config.toml
n_kv_head = 1
norm_place = "pre"
attn_scale = 0.102
init_std_up = 0.0208
lr_head = 0.00407
seq_len = 1024
doc_mask = true
MLP neurons of a small language model. Each row is named by its layer, matrix (down: output weights) and neuron, and shows model dimensions 624-751. Each number is 128 + 32 x the weight over its row's rms, rounded and kept within 0 to 255. Numbers have three digits each. A neuron's up and down rows have the sign that makes its largest values positive.
After each neuron's rows, "fires before" lists the tokens most often just after its 100 highest values on Wikipedia text that the model never trained on. A number after a token or word is its count.

L4.down1256:142162143190155098079122140155125163135214152155190145106074104152103113103112155194182121157150070106107045137104186099146096092144140101148061138165125149189141130159151107110082139144112160138131048130136145149196113105105141099112181142163109203078094035132114178113156086188157129162121151086157059118133159151166114128119164113165129135125141135109119191198044100118138098132145
fires before: " —" 42, ";" 6, " September" 5, " October" 4, " July" 4

L4.down1908:112153154104121194162119121081060069123125068160189033135102120081121142164120143137152087161134134161155107142089105087103110085111107156138144118130135101075082117170187087094136094112146148138152142125179134095186132084150151179158113082137122112117100119134129117077152147148082172152172110165164122149194163192081073147110140188130142115107114141166157158144144150100122143155118
fires before: "4" 36, " —" 16, "5" 4

L4.down76:140130154123161182116142097175077153157141145108190093088147093133170172101067073136108096141088125091160170091172129109186104104128137133084140113156199106038172148142103095124146133139183147160125044145158165134097035118136105159135139131089136054167170158122140113181092142122111140182145026104063154114099131151141118085154186132156094124089139124165159125115205142172102105078096
fires before: "3" 21, "4" 7, "y" 7, "si" 5, "5" 5, "lus" 5

L4.down1759:139102102168126115191145055120116158099133163156129117138130102144117099151145129165125164163111116155120135184183137151121099117114132106144172118117132144130099101132107141148134120160142085126091123162164183119174154112123118156139165182084143134153152154128145198105094157098122162087125190136151146149152154117082113071078135107152156133117138132155099098093192155149210193158119
fires before: "\n" 69, "lus" 4

L4.down978:041171105110153224093142082110112110130158143182171076159120105056128127089108115107107125091104133131154136107079155074117076099147144089133089127086127114090117084134159186119108114147128083067134104115112110149126126165096148131084149157118181132199099107126145129089126157147145102075108138127135116204143110121114137151104182109103111148156170166139101082118147093118126125118089
fires before: "e" 30, "er" 10, "o" 8, " of" 8, "0" 7

L6.down629:104095103122146134185123157058107114132093128153100139155119132101179108147121170099146147133139053162164120131173132134067163129184066128144084163105121089174134146177069103111139169094075087122144075126128133106152150140116175114115117097148098104118159084143176091182104147062127121123078172174145109109133115129134131119162130078118119144074097163098196122125152168139117110132077
fires before: "0" 95

L4.down499:136155139144093096124104088159093097145107128167143088057135130115091151161139137121098089155159169116120148097146159128113147174128106141119120153150159105143158130148124119104151093126117178154140115182130152109087097150179077132140115108153115163069121182141114130103107115176145148080111118167124110131196154176159080109157084125152142169048070136159163127145132164139115134136185
fires before: "7" 22, "%" 12, "4" 12, "Azerbaijan" 4, "ian" 4

L4.down1312:085148113126134137112142143075087084124133132120137164115102077203090124105096129146111175102075077136111125137136125094150133115179101168091153131142103075113164187106089137143077170153140122104086128045067133074201103085136156138121111137164147123102151090142149137133190119136145153068115133149114073189151110246163101147116112136189106091104094126128191210147163112143121179156116
fires before: "1" 88, "2" 4

L6.down991:122065110158092134118139080062151120162128192137152114135102168160125118132117163216064147066136080098119197160084152110140188141127073141139147147162130111133116153125191053154181119109123124156114176161116147136126196073150096133120112178119128129083129128171129142126198104174160122118156165109133127131145149109140161127131149222152073149075149143180128137108065108126154122167113
fires before: ")" 78

L6.down1184:138099094147119103177133119126110089123144113103186144149156166142127149185092142105102125042143096137156163126135114188100143149128125048162126150119162127124144143113122128148109098160126116126052164151152061159226059106172117094019160144092135131168178106130153144152047103130155134112081182100134088126177117109112123103187167128118119145153179097136173188117130113111188116117075
fires before: " (" 49, "s" 10, "," 5, " is" 4

L4.down1846:150111125171198134074163112142128181146172148163121151126094175122131111113056110168165060152140158161114136142161102154179125131104115098124138118176115067113119163162114171093069125119095116086148107117088149094196206151138114121138204171203120071120085152103118153195156124164147092114089114129205103150114140112128140097156160048117142177101138146124147126115127111083100121184102
fires before: "9" 95

L6.down1145:124160144115203124085107139136111149110077159189082132191131083137119183155099109118153103137098154118082162080113092147132059132170183131165066113146146156158086201149082138105145170141144105070114093149094113096110192133134119171140155152159079127122114067134072124188113167113141093166139153105191084111112157167138097104093151110128128122152163057114186108141156115144124149140094
fires before: "8" 50, "7" 20, "9" 8, "s" 4

L6.down1576:106113118156079109105097101165137168145089142110125060106133156137119092096136087226129123140133105128072129179110102056091152127103081144154152113128178106104113160098149052151223129167072152094106137151109123080115101157124076139187133129145156083159116150160141105192146090146116109125163176108097132097138103120093163128146084155142034137098188171125189139118089115129167179076052
fires before: ")" 50, ")," 8, ")." 7, ");" 6, "," 6

L4.down673:152113164154120095110140142167135087157164111100095156179134119206082159105155086171083147181103073129128149094109124131157117097143121118185114138133076117169073144157102132131137073144186170136127121099113147115122100143100184147148102139170130125125142127135154124147128112159075107114127128121129122105153130126119103149175131119107143115128161101113086112176130154125152160163100
fires before: "4" 32, "5" 16, "1" 6, "vo" 4

L4.down150:130135093116137124105141133156168165113140128185128163109148114117093129171119140163214169126121081134114015131101117157159086125119107176075144176047177172142101111185154055112124147070126134118136129107201138140131144177107161096147167151134115117133104119109111183113113166102134121080100170137114128087125165058152099082172138067154152104122169153106148104103168118107126161196135
fires before: " The" 26, "\n" 18, " It" 6, " In" 5